{
  "num_attention_heads": 6,
  "norm_place": "pre",
  "positions": "rope",
  "extras": ["capped logits"],
  "learning_rate": 0.013,
  "beta1": 0.9,
  "weight_decay": 0.014,
  "schedule": "wsd",
  "decay_shape": "linear",
  "batch_tokens": 32768
}
MLP neurons of a small language model. Each row is named by its layer, matrix (up: input weights) and neuron, and shows model dimensions 64-159. Each number is 50 + 12 x the weight over its row's rms, rounded and kept within 0 to 99.
Before each neuron's rows, "fires on" lists the tokens most often at its 100 highest values on Wikipedia text that the model never trained on.

fires on: "it", "ar", "im", "id", "land"
L6.up334:57 42 48 34 35 63 62 47 56 48 53 70 40 29 63 69 42 49 61 46 62 45 46 48 58 35 62 48 49 51 46 58 51 28 57 49 37 52 34 54 52 52 62 45 50 47 28 57 53 51 46 44 58 50 39 32 36 37 52 41 39 39 44 60 77 49 60 38 52 49 60 39 56 32 45 36 69 28 46 44 73 50 64 34 46 58 58 39 52 33 45 62 48 51 83 41

fires on: "ib", "oy", "ian", "el"
L6.up762:43 41 43 67 57 50 44 46 40 38 45 64 66 48 30 75 57 27 56 41 42 64 43 63 51 56 27 44 42 45 42 63 49 70 50 48 43 66 50 58 64 62 49 43 41 58 37 38 50 75 52 32 56 62 56 50 25 56 42 67 42 68 51 45 39 56 59 51 66 39 60 55 67 55 57 58 35 40 66 54 67 69 60 40 34 15 49 70 69 39 42 55 56 32 60 38

fires on: "f", "l", "an", "fer"
L6.up549:45 29 49 59 63 45 84 44 40 39 72 41 59 26 57 30 26 30 67 49 49 42 32 50 53 41 63 18 48 59 68 31 51 33 52 63 27 27 48 69 54 35 55 43 67 37 48 44 41 55 63 36 45 44 68 52 44 39 52 47 34 44 40 41 42 36 33 59 40 62 50 53 58 68 48 54 45 57 75 47 50 40 48 28 53 57 58 58 54 75 44 55 37 58 43 67

fires on: "ir", "o", "re", "le", "ab"
L5.up29:50 48 56 55 59 51 50 36 73 47 53 56 22 62 34 36 50 57 44 43 50 45 41 30 46 50 63 42 62 58 55 69 53 31 45 49 59 19 59 41 54 28 37 46 50 81 49 41 58 54 50 61 38 40 54 50 46 52 37 40 59 46 59 41 36 57 56 39 48 62 68 35 19 63 40 47 49 42 32 30 58 46 25 19 67 44 55 62 40 24 43 60 58 81 34 67

fires on: "al", "ing", "p", " ", "au", "ag"
L9.up727:56 48 48 34 38 44 36 39 41 33 45 52 55 61 59 47 26 34 48 59 50 33 59 50 70 73 58 37 36 60 67 46 61 63 61 53 60 56 52 75 58 38 47 30 41 57 45 28 72 39 56 57 54 49 41 45 67 48 44 48 37 58 46 57 46 44 50 50 43 77 51 60 49 54 61 55 44 55 59 45 48 56 50 32 57 36 56 34 27 35 70 38 52 52 47 59

fires on: " d", "b", "ar", "D", "el", "d"
L9.up539:56 42 48 36 45 57 63 51 54 57 33 43 46 31 50 54 39 57 54 57 38 95 50 46 34 40 37 45 32 28 57 40 45 63 50 45 75 49 64 60 61 61 37 44 52 54 48 45 63 63 55 58 33 46 63 57 54 47 53 60 47 60 54 65 37 54 59 47 44 26 61 49 64 41 59 36 47 30 63 50 44 47 53 51 50 52 47 52 65 25 36 49 41 42 48 50

fires on: "ell", "ag", "ing", "x", "all"
L5.up395:55 32 67 54 43 59 44 50 42 44 53 47 55 74 62 55 47 27 63 70 82 57 55 27 31 44 49 40 46 53 53 56 37 54 42 62 60 44 26 58 35 38 44 53 37 50 37 44 68 28 57 69 65 40 63 44 80 46 48 30 64 45 29 41 62 55 66 39 50 54 41 36 57 63 72 36 60 40 44 28 62 69 45 67 42 44 54 46 24 48 61 22 74 53 33 57

fires on: "-", " ", "2", "1", "0", "3"
L7.up763:51 67 39 26 45 62 28 25 62 47 41 26 40 61 53 58 51 39 31 80 71 52 51 33 51 54 53 34 53 62 52 45 54 35 69 66 65 50 25 57 28 50 49 64 57 31 39 59 50 66 33 26 72 49 57 48 49 43 40 41 67 54 44 64 34 58 62 37 37 41 58 27 32 58 30 58 57 48 30 45 48 50 57 61 52 41 27 45 42 52 51 44 50 42 59 70

fires on: " play", "m", " Pl", "ild", "all"
L7.up569:43 40 43 40 67 52 38 48 54 33 22 80 43 63 48 52 71 39 38 52 59 29 48 53 56 64 56 55 51 49 41 39 61 55 80 51 37 55 50 35 48 62 53 27 45 50 43 29 44 53 55 51 64 40 47 67 59 60 37 33 72 66 34 60 59 66 60 52 65 60 61 40 40 55 56 53 57 55 77 27 33 59 62 44 61 24 58 48 61 54 33 56 46 57 56 58

fires on: "qu", "al", "ot", "ld", "T"
L3.up258:41 64 59 64 58 50 36 31 67 49 59 50 37 45 40 52 38 45 43 60 69 50 46 24 43 49 60 58 54 61 48 54 59 57 33 55 66 33 47 47 51 48 56 56 33 24 29 29 56 64 42 69 38 63 49 68 75 38 49 35 53 68 33 45 62 66 44 66 56 65 52 55 46 65 40 44 41 68 39 47 60 59 50 56 42 76 45 25 61 50 76 52 69 71 29 39

fires on: "qu", "ant", "al", "on", "ag", "ent"
L10.up741:27 37 46 60 36 47 43 56 69 49 51 46 62 43 47 40 60 50 44 55 61 53 46 58 38 71 62 27 69 51 55 49 34 73 51 44 55 45 31 55 37 51 64 76 68 56 41 35 44 48 58 60 44 59 35 59 50 54 47 20 46 40 32 47 54 69 60 50 57 39 49 52 70 62 41 54 38 55 53 64 44 59 44 57 51 66 46 32 61 40 52 40 65 74 54 37

fires on: ",", "N", " of", ":", " November", "ary"
L9.up216:43 48 33 53 74 32 28 55 43 43 57 55 28 36 61 23 48 50 58 30 55 45 67 50 40 41 47 31 14 40 34 18 33 45 56 34 48 42 54 45 45 41 43 45 74 44 45 48 52 39 47 58 33 39 54 60 48 61 59 68 55 40 72 70 34 50 54 52 53 39 51 57 65 48 35 49 57 53 37 49 48 52 75 21 49 51 64 62 64 68 67 51 43 65 65 31

fires on: " to", "id", "\n\n", "it", " by"
L5.up406:43 61 32 52 27 48 53 39 29 61 54 66 46 57 40 69 58 61 46 42 53 66 39 72 60 29 71 45 37 40 40 53 53 24 62 45 61 49 74 44 49 75 58 50 56 46 44 57 42 74 53 50 43 62 34 54 40 50 72 64 59 58 62 38 70 45 49 31 38 56 52 37 56 29 39 58 53 53 37 55 60 45 65 63 43 63 61 33 60 54 41 47 60 47 60 30

fires on: "l", "t", "al", "ash", "ar", "av"
L6.up169:53 40 39 42 23 57 53 56 32 48 64 59 52 58 38 44 50 38 46 69 52 43 62 22 37 58 36 71 44 53 54 49 42 53 55 58 65 47 60 32 35 53 46 61 62 52 34 57 71 62 63 47 49 57 60 41 60 45 38 67 47 55 51 47 33 35 46 34 33 56 44 75 54 37 57 46 42 66 60 59 54 31 51 44 73 39 43 60 59 47 56 49 28 45 66 43

fires on: "0", "2", "5", "1", "6", "L"
L7.up161:56 45 41 22 60 64 31 52 60 82 47 66 43 77 40 66 43 50 45 55 69 61 60 69 35 43 72 29 59 55 46 50 50 47 50 74 56 52 28 45 55 44 64 61 46 51 50 64 39 42 34 46 49 73 53 71 60 53 59 60 61 55 49 45 44 45 43 37 16 29 60 61 46 36 41 58 50 46 50 56 55 45 46 57 44 48 51 59 63 43 51 36 63 36 78 46

fires on: "t", "c", " ab", "ab", "z", "ar"
L10.up386:52 58 41 54 49 41 58 45 41 41 32 42 66 54 34 72 64 50 54 57 34 42 48 67 54 61 53 82 27 56 52 49 57 41 46 28 56 26 22 77 40 39 51 44 44 57 42 51 60 44 63 65 31 54 43 52 58 26 45 57 42 35 53 16 41 55 60 34 58 32 53 52 54 46 37 42 56 32 46 47 53 45 54 38 63 67 50 62 48 36 58 77 63 43 26 59

fires on: "ir", "ly", "ad", " Y", " I", "a"
L9.up109:67 64 36 40 61 48 66 75 28 51 51 56 40 66 61 50 74 41 43 47 50 54 38 38 39 49 59 55 44 59 45 43 61 35 34 39 59 44 52 68 42 56 50 41 62 58 33 43 37 32 85 52 56 43 43 42 56 51 39 36 61 24 53 56 43 50 69 52 23 45 63 48 56 48 52 62 46 47 32 56 37 57 46 68 46 70 43 71 48 60 36 62 66 54 47 60

fires on: "-", ":", "y", "N"
L10.up54:27 69 68 54 67 53 21 56 46 30 55 65 56 62 45 29 60 55 64 44 50 60 62 49 51 30 42 35 50 44 34 20 50 50 37 53 55 38 59 52 47 43 46 18 59 63 66 37 55 37 55 45 43 34 51 43 39 50 51 60 30 60 49 47 68 46 92 60 51 52 43 49 41 59 67 64 48 58 42 44 60 37 65 24 33 28 56 50 52 70 41 55 47 59 70 53

fires on: "d", "y", "l", "om", "i", "ie"
L6.up601:61 51 43 61 52 51 51 52 48 58 52 53 58 69 68 44 33 51 51 31 49 53 51 43 25 49 50 36 74 52 40 57 24 37 26 42 57 60 63 54 42 43 53 49 80 46 50 50 41 42 59 41 61 36 58 41 63 41 46 66 42 35 53 53 47 45 40 38 42 54 46 32 44 61 42 58 57 44 42 51 52 45 48 33 23 35 45 61 42 45 52 63 62 72 45 70

fires on: "el", "us", "al", "y", "and", "ro"
L6.up665:61 59 42 46 53 69 62 48 39 47 49 32 63 51 46 76 57 55 42 48 58 46 41 69 57 57 45 47 39 50 28 59 55 56 53 62 79 46 68 57 37 39 26 48 45 41 47 56 60 38 56 49 51 58 65 35 45 45 31 60 68 35 33 50 64 44 57 51 37 35 49 53 69 48 54 45 29 58 63 48 52 65 47 25 51 33 67 60 69 51 44 60 43 45 49 43

fires on: "l", "pe", "up", "d", "c", "al"
L7.up390:57 55 59 61 46 59 44 72 68 36 41 50 51 42 66 61 58 55 55 31 53 44 44 40 40 58 63 25 74 50 59 46 07 38 42 40 39 39 66 57 43 50 83 32 48 54 52 48 52 53 57 53 32 33 64 50 42 64 40 21 27 53 61 35 67 45 26 49 30 40 32 51 60 47 45 58 59 56 41 44 76 48 38 44 45 72 39 60 29 62 55 46 56 76 44 43

fires on: " L", "el", "wo", "al"
L9.up226:53 24 48 47 54 58 37 58 45 60 71 28 58 52 26 71 49 46 42 53 40 40 40 56 52 59 53 44 40 47 38 38 48 64 42 54 42 22 47 43 75 51 30 30 35 27 53 34 50 33 62 40 45 56 56 49 56 50 53 31 65 72 62 47 61 49 47 63 40 19 53 29 59 57 52 48 34 52 49 36 42 59 40 50 60 46 68 40 73 35 43 57 47 49 53 44

fires on: "ill", "ar", "az", "al", "v", "id"
L5.up749:47 41 24 40 33 53 40 60 60 42 79 70 45 40 47 63 58 46 62 65 72 37 58 54 50 70 41 45 03 49 49 47 32 58 34 64 64 32 36 43 54 46 51 44 46 53 56 61 38 53 36 35 63 75 39 55 46 46 41 71 41 44 54 58 66 48 49 40 27 59 54 71 34 18 44 38 66 64 44 55 61 41 44 63 51 53 79 53 50 28 51 61 42 41 76 48

fires on: "ut", "iss", "ress", "al", "in", " not"
L9.up394:48 49 60 56 27 52 39 44 62 54 45 80 32 63 48 43 32 61 51 56 54 49 56 65 58 58 64 42 57 40 48 39 68 56 66 25 56 42 21 50 32 42 55 64 41 57 56 59 52 66 61 43 22 71 36 59 57 62 54 56 60 53 53 46 66 42 62 77 73 55 44 32 45 66 28 73 43 68 63 53 77 68 46 59 58 47 38 52 58 31 45 68 50 56 72 79

fires on: "le", "aw", "ind", "y", "ir"
L5.up211:56 49 50 53 61 56 40 50 74 32 50 67 46 73 57 44 39 81 40 41 44 57 42 44 49 58 40 33 75 56 55 62 47 62 62 39 50 53 66 31 58 29 27 43 58 66 56 42 64 46 45 59 41 48 43 57 60 37 38 39 49 52 53 29 43 35 43 39 38 60 57 60 37 51 74 53 57 41 27 48 64 53 36 55 34 67 59 58 62 43 36 42 53 52 40 48

fires on: "ag", "om", "an", "est", "l"
L5.up711:71 43 51 54 69 38 70 52 26 44 56 32 51 64 54 34 66 39 37 56 42 35 44 67 46 55 46 31 40 48 50 25 44 71 37 50 55 28 40 51 21 44 43 76 64 25 52 47 45 50 64 45 48 59 36 64 68 34 47 53 49 57 45 41 36 64 49 60 59 54 59 49 37 58 45 64 55 24 73 62 40 26 64 37 58 46 56 55 46 54 55 51 37 43 41 71

fires on: "-", "t", ":", "ord", "act", "s"
L7.up164:40 53 45 53 61 46 60 47 31 69 50 56 63 51 29 42 57 69 54 78 59 55 67 57 52 37 73 45 65 28 30 34 41 46 43 48 38 36 51 49 46 61 54 57 47 59 44 42 45 64 61 56 36 58 64 35 43 51 60 64 29 47 48 43 55 51 68 58 56 53 36 56 59 32 62 38 40 61 35 39 56 66 49 39 57 39 42 38 40 48 55 43 55 58 61 56

fires on: "n", "as", "le", "y"
L7.up84:58 41 55 22 54 48 47 34 42 38 52 61 53 40 44 57 55 72 26 34 46 52 39 58 58 45 34 55 79 61 52 75 61 41 56 47 43 39 53 47 39 53 51 46 52 39 65 40 53 52 32 47 51 51 53 53 40 64 48 22 53 54 52 45 67 53 49 17 59 40 34 59 48 50 75 68 38 57 50 48 48 54 42 58 21 45 62 42 74 50 37 52 41 38 32 54